Weights of a small GPT-style language model, trained from scratch on English Wikipedia: 3.64M parameters, 8448 steps.
MLP neurons of a small language model. Each row is named by its layer, matrix (gate and up: input weights) and neuron, and shows model dimensions 0-95. Each number is 128 + 24 x the weight over its row's rms, rounded and kept within 0 to 255. A neuron's up and down rows have the sign that makes its largest values positive.
Before each neuron's rows, "fires in" lists the words (lower case) most often at its 100 highest values on Wikipedia text that the model never trained on.

fires in: "for", "than", "form", "forms", "on"
L4.gate477 [114 156 155 119 104 113 144 115 129  95  90 166 166 139 133 103 130 112 109  98  62 135 128 105 135  99 130 122 115 113 151 117  98 130 156 156 100 144 160 123 137 124 120 111 149 136 151 127 167 135 155 155  93 103 116 152 162 136 123 113 132  92 111 126 120 131 123 110 109 133 182 107 125 137 109  87  63 107 129  97 101 144 117 157 126 134 159 117 153 169 125 135 105 166 116 109]
L4.up477 [106 167 137 141 116 136 121 170 111 148 113 127 118 136 178 134 160 107  76 154 133 152 144 136 174 106  91 108 154 110 136 140 146 137 113 141 125 125 105 145 145  99 125  67 130 164 141 120 141 106 136 143 104 144  95 104 179 117 167  91 120 108 154  87 132 114  94 127 109 120 154 106  78  89 142 163 152 119 121 126 185 106 107 136 133 151 153 102 162 140 101 154 138 150 109  89]

fires in: "the", "black", "small"
L5.gate317 [102 138 124 135 125 119 157 117 176 128 116 139 129 147 133 102 164 164 135 123 136  94 100 177  94 137 138 174 136 150 110 169  86 152 114 150 144 120 139 100  71 145 152  90  87  92 111  82 114 130 175 129 139 143 142 118 127 121 110 126 184 170 169 144  95 145 130 129 174 129 116 133 121 160 160 107 112 143 146 125 174 131 122 141 108 112 106  92 154 137 127 135 134  73 152  92]
L5.up317 [101 155 106 147 153  86 217 105 139 173 124 127 129 130 134 136 132 109 118 166 104 141 111 145  83 143  81 143 135 135 109 134 131 108 117 152 152 137 131 107 127 147 163 104 107 162 136 133 149  78 153 131 157 123 110 172 160 140 117 150 160 105 127 111 133 135 107 136 129 146 143  71 106 124 144 114 141 156 147 103 140 124 115 148 109 108 191 162 144 112 116 127 169  94 107 122]

fires in: "of", "name", "obligations"
L5.gate47 [146 173 110 133 118 130 156 132 121  87 131 139 158 134  60 148  93  82 137 111 116 179  88 129 127 118 118 125 103  99 135 104 143 168 133 136 163 114 133 136 145 142 117 113 143  91 145 121  96 157 134 134 119  97 146 141 184 168 138 151 119 107 168 128 124 108 137 121 136 125 132  71 123  95 181 109 100 137 110 101 132 129 118 130 121 146 139 129  87 142 136 120 120 151 162 161]
L5.up47 [167 119 101 107 126  90 172 138 166 130 114 149 151 147 127 153 162 130 123 124 105 127 101 122 100 132 105 130 100 126 104 130 111  52 118 156 162 123 174 156  99 126 118 102 119  87 145 139 109 123 145 150 124  96 111 136  93 159  98 118 149 155 117 158 127 132  87 116 116 112 160 115 126 157 136 110 123 142 148 141 132 130 146 119 124 139 106 143 163 105 129 106  97 130 140 134]

fires in: "of", "early", "general", "s", "international"
L4.gate185 [135 157 157 171 131 156 138 112 135 160 140 124 104 174 154 165 154 150 103 158 136 111 116 138 114 124 117 139 128 153 106 127 181 143 104 141  98  77 152 127 147 109 123 144 104 145 141 168 150 161 103 112 148 121 147 129 144 153 148 112 155  69 131 100 119 117  85  98 102 119 110 140 138 148  98 115 136 142  73 110 138  99 158 119 128 119  99 144 117 108 122 155 156 100 157 123]
L4.up185 [165 121 125 154 137 157 160 131 125 130 143 149 141 119  95 120  82 123 132 169 128 105 121 179 117 140 155 154 117 151 161 102 121 114 131 157 137 115  94 104 147 108 114 131 119 101 108 114 135 141 111 135  97 121 133 151  96 143 134 156  85 139 125 118 114 145 117 102 124 105 158 109  73 127 116 126 126 148 114  94 123 118 156 159 161 108 134 160 150  60 107 109 134 116 157  60]

fires in: "at", "attendance"
L4.gate151 [122 137 149 199  80  86 103 166 137 132  94 148 104 152 108 134 140 139 122 101 142  98 106 142 130  89 151 136 120 111 139 150 154  95 146 135 118 136 158 102 157 140  97 131 128 133 143 145 140 133 144 136  95 153 102 122 128 161 107 143 105 115 113  80 102 129 149 160 124 137 129 134  75 133  70 153 120  99 107  93 121 130 146 134 161 123 136 179  93 125 161 111 100 135 111 131]
L4.up151 [132  76 131 149 136 127 140 121 124 116 130 140 136 151 174 122 154 114 107 141 170 175 128 150 136 111 117 112 163 122 108 119 151 127 114 126 160 163 113 137 110 168  78 137 143 142 102  96 103 118  86 127 157 105 100 139 146 112 140 137  98 120 117 158 146 147 134 138 133 153  91 114  57 145 128 135 101 171 105 100  97 176 166  86 148 156  97 120 157  93 147 120 131  94 108 152]

fires in: "known", "book", "kg", "km", "k"
L4.gate146 [156 122 110 152 168 116 149 138 111 123 137 118 140 128 104 101 159 107  94 124  98 131 166 161 107 147 103 127 120 136 124 102 133 100 102 156  94 151 144 120 127 138 116 109 168 118 104 158 127 190 153 131 166 132 121 105 142 109 155 136 167 151 124  83 112 135 136  96 123 162 110 126 132 100 148 109 122 150 160 131 157 103 146 159 157 121  88 144 114 107 117  68 124  80 117 131]
L4.up146 [125 141 144 133 198 108 146 123 135 155 110 129 111 131 144  95 116 120 113 133 126 134 112 132 155 129 127 112  91 134 127 158  69 115 141 165 136 129 132 123  80 156 130 126 116 181 123 154 151 132 208 104 161 151  96 159 139 139 162 161 125 127 118 132 143  86 131  82  95  95 131 123 101  99 147 113 125 116 120 132 131 117 108 139  80 114 147 122 102 124 125 107 135  97 131 136]

fires in: "first", "new", "last", "september"
L5.gate376 [117 158 139 157 182  85 174 129 146 121 146 142 115 120 127 115 138 134  94 130  90 111 135 139  79 125 144 102 135 144 148 132 118 144 141 137 129  88 121 112  78 116 105 152 147 114 139 129 163 132 166 144 118 104 168 154 132 122 134 154 103 132 138  96  89 112 141  97 140 134 137 143  97  79  98 105 100 124 135 151 105 139 145 121  86 140 112 148 150 117 121 110  82 140 133 142]
L5.up376 [111 112 113 134 121 151 181 126 157  79 148 154 130  89  66 117  86 154 176 111 146 117 126 178 141 153 132 135 123 143 146 126 141 123 162 125 145 131  77 147 170 133 141 123 150 113 104 145  83 121 118 175 133  75 193 135 123  77 100 127 119 145 157 132 125 120 133 127 128 115 171 125 156 119 116 126 117 113  96 141 165  92 125 136 131 149 129 121 149 127 128 148 123 105 154 127]

fires in: "because", "like", "that", "daughter", "though", "although"
L4.gate44 [132 123 110  99 111 123  87 114 165 123 138 178 104 138 135  95 156 119 132 103 122 105 153 165 156 121 113 102  98 123 138 122 112  56 144 151 123 122 129 140 116 132  97 141 161 158 141 149 125 139 184 124 120 175 155 135 115 104 157 160 156 117 125  89 108 105 134 150 177 107 137 144 116 122  42 143 117 115 144  88 115 111 132 114 194  93 116 166 147 160 158 105 113 139 148 118]
L4.up44 [168 121 117 135  81 105 116  79 127  87  50 149 130 161 120 114 140 165 137 125 116 128  78 113 158 143 171 114  62 127 164 137 107 135 142 144  99 136 143 118 168 125 118 138 144 126 141 144 192  93  77 127  92  83 139 120 122 140  99 134 119 164 147 146 150 118 106 110 147 133 144 112 156 137 125  90 120  99 100 141 109 131 130 143 110 162 150 105 144 139 118 114 134 149  89 123]

fires in: "the", "its", "many", "his", "each", "this"
L5.gate39 [121 144 110 117 128 150 130 117 121 178 164 122 114 122 137 109 106 137 165 115  98 120 109 102 156 153 130 118 136 117 123 149 118 132 122 106 133  98  96 121 110 140 138  78 138 105 179  98 153 159 140 140  67 134 117  93 191 150 126 137 112  68 121 137 157  80 148 132 153 106 137 124 109  97 100 122  92 155 104 111 165  86 169 147 142  79  99 135 129 117 145 133  88 115 129 162]
L5.up39 [110 116 126 114  84 150 136 120 120 151 134 118  95 134 143 118 109 154 160 144 138  79 141 132 139 113 136  98 121 113 115 145 108 154 136 122 107 115 112  78 138 143 108 159 144 124 113 135  58 123 123 152 107 121 108  98 148 177 119 116 136 144 107 128 131 102 125 143 135 138 161  74 138 137 112 128 183 144 143  97 136 149 135 115 133 124 126 120 121 106 167 127 147 127 120 159]

fires in: "boston", "best", "most", "of", "career"
L4.gate11 [106 136  88 156 111 113 126  91 130 159 127  90 119 120 145 145 103 120  97 160 109 102 119 140 143 123 115 119 143 132 141 136 158 138 100 106 105 154 135 131 140 139 113 155 129 182 165 117 141 132  95 135 143 165 160 114 114 108 156 120 115 112 143 139 190 133 163  96 167 132  87 105  94 114 151 134 156  95 150 140 160 125 129 108 146 111 143 147 151 104 113 129  96 152 145  87]
L4.up11 [114 101 103 141  78 162  90 137 126 159 107 111  96 134 147 105 105 140 140 141 115 119 155 155 131 141 150 107 117 155 119 146 153  94 120 111 146 135 128 161 126 121 142 113 108 145 136  89 122 103 122 127  82 149 175 136 104 142 122 105 134 102 161 144 126  91 173 103 145 132  96 108 119 125 151 156 165 129 131 131 127 136 156 175 140 126 120 154 164 138  96 148 113 123 176 116]

fires in: "an", "festival", "announced", "ann"
L5.gate252 [104 125 117 161 181 106 169  85 122 131 124 155 117 127  79 153 150 117 124 106 111  91 118 117 139 112 135 159 125 141 127 122 139 129 115 112 152 105 109  69 152  97 138 141 161 102 162 138 148 161 148 138 102  93 154 148 161 154 140 125 136 128 111 119 130 115 127 151 144 118 149 137 145 119 139 173  94 147 116 114 115  84 127 120 152 148 118 131 154 119 187 124 135 144  98 131]
L5.up252 [104 114 108 145 143 160  85 156 120 129 114 170 128  91 106 129 118 129 141 113 147 123 111 110 107 103 163 173 135 135 135 120 128 125 146 134 121 155  92  76 153 136 127  74 152  91 141 134 126 160 168 110  89  90 146 167 110 137 106  85 171 140 165 124 142  87 114 162 176  86 125 142 115 126 122 153 139 146 159 130  98 117 141 108 115 154 120 104 129 113 116  87 127 110 109 141]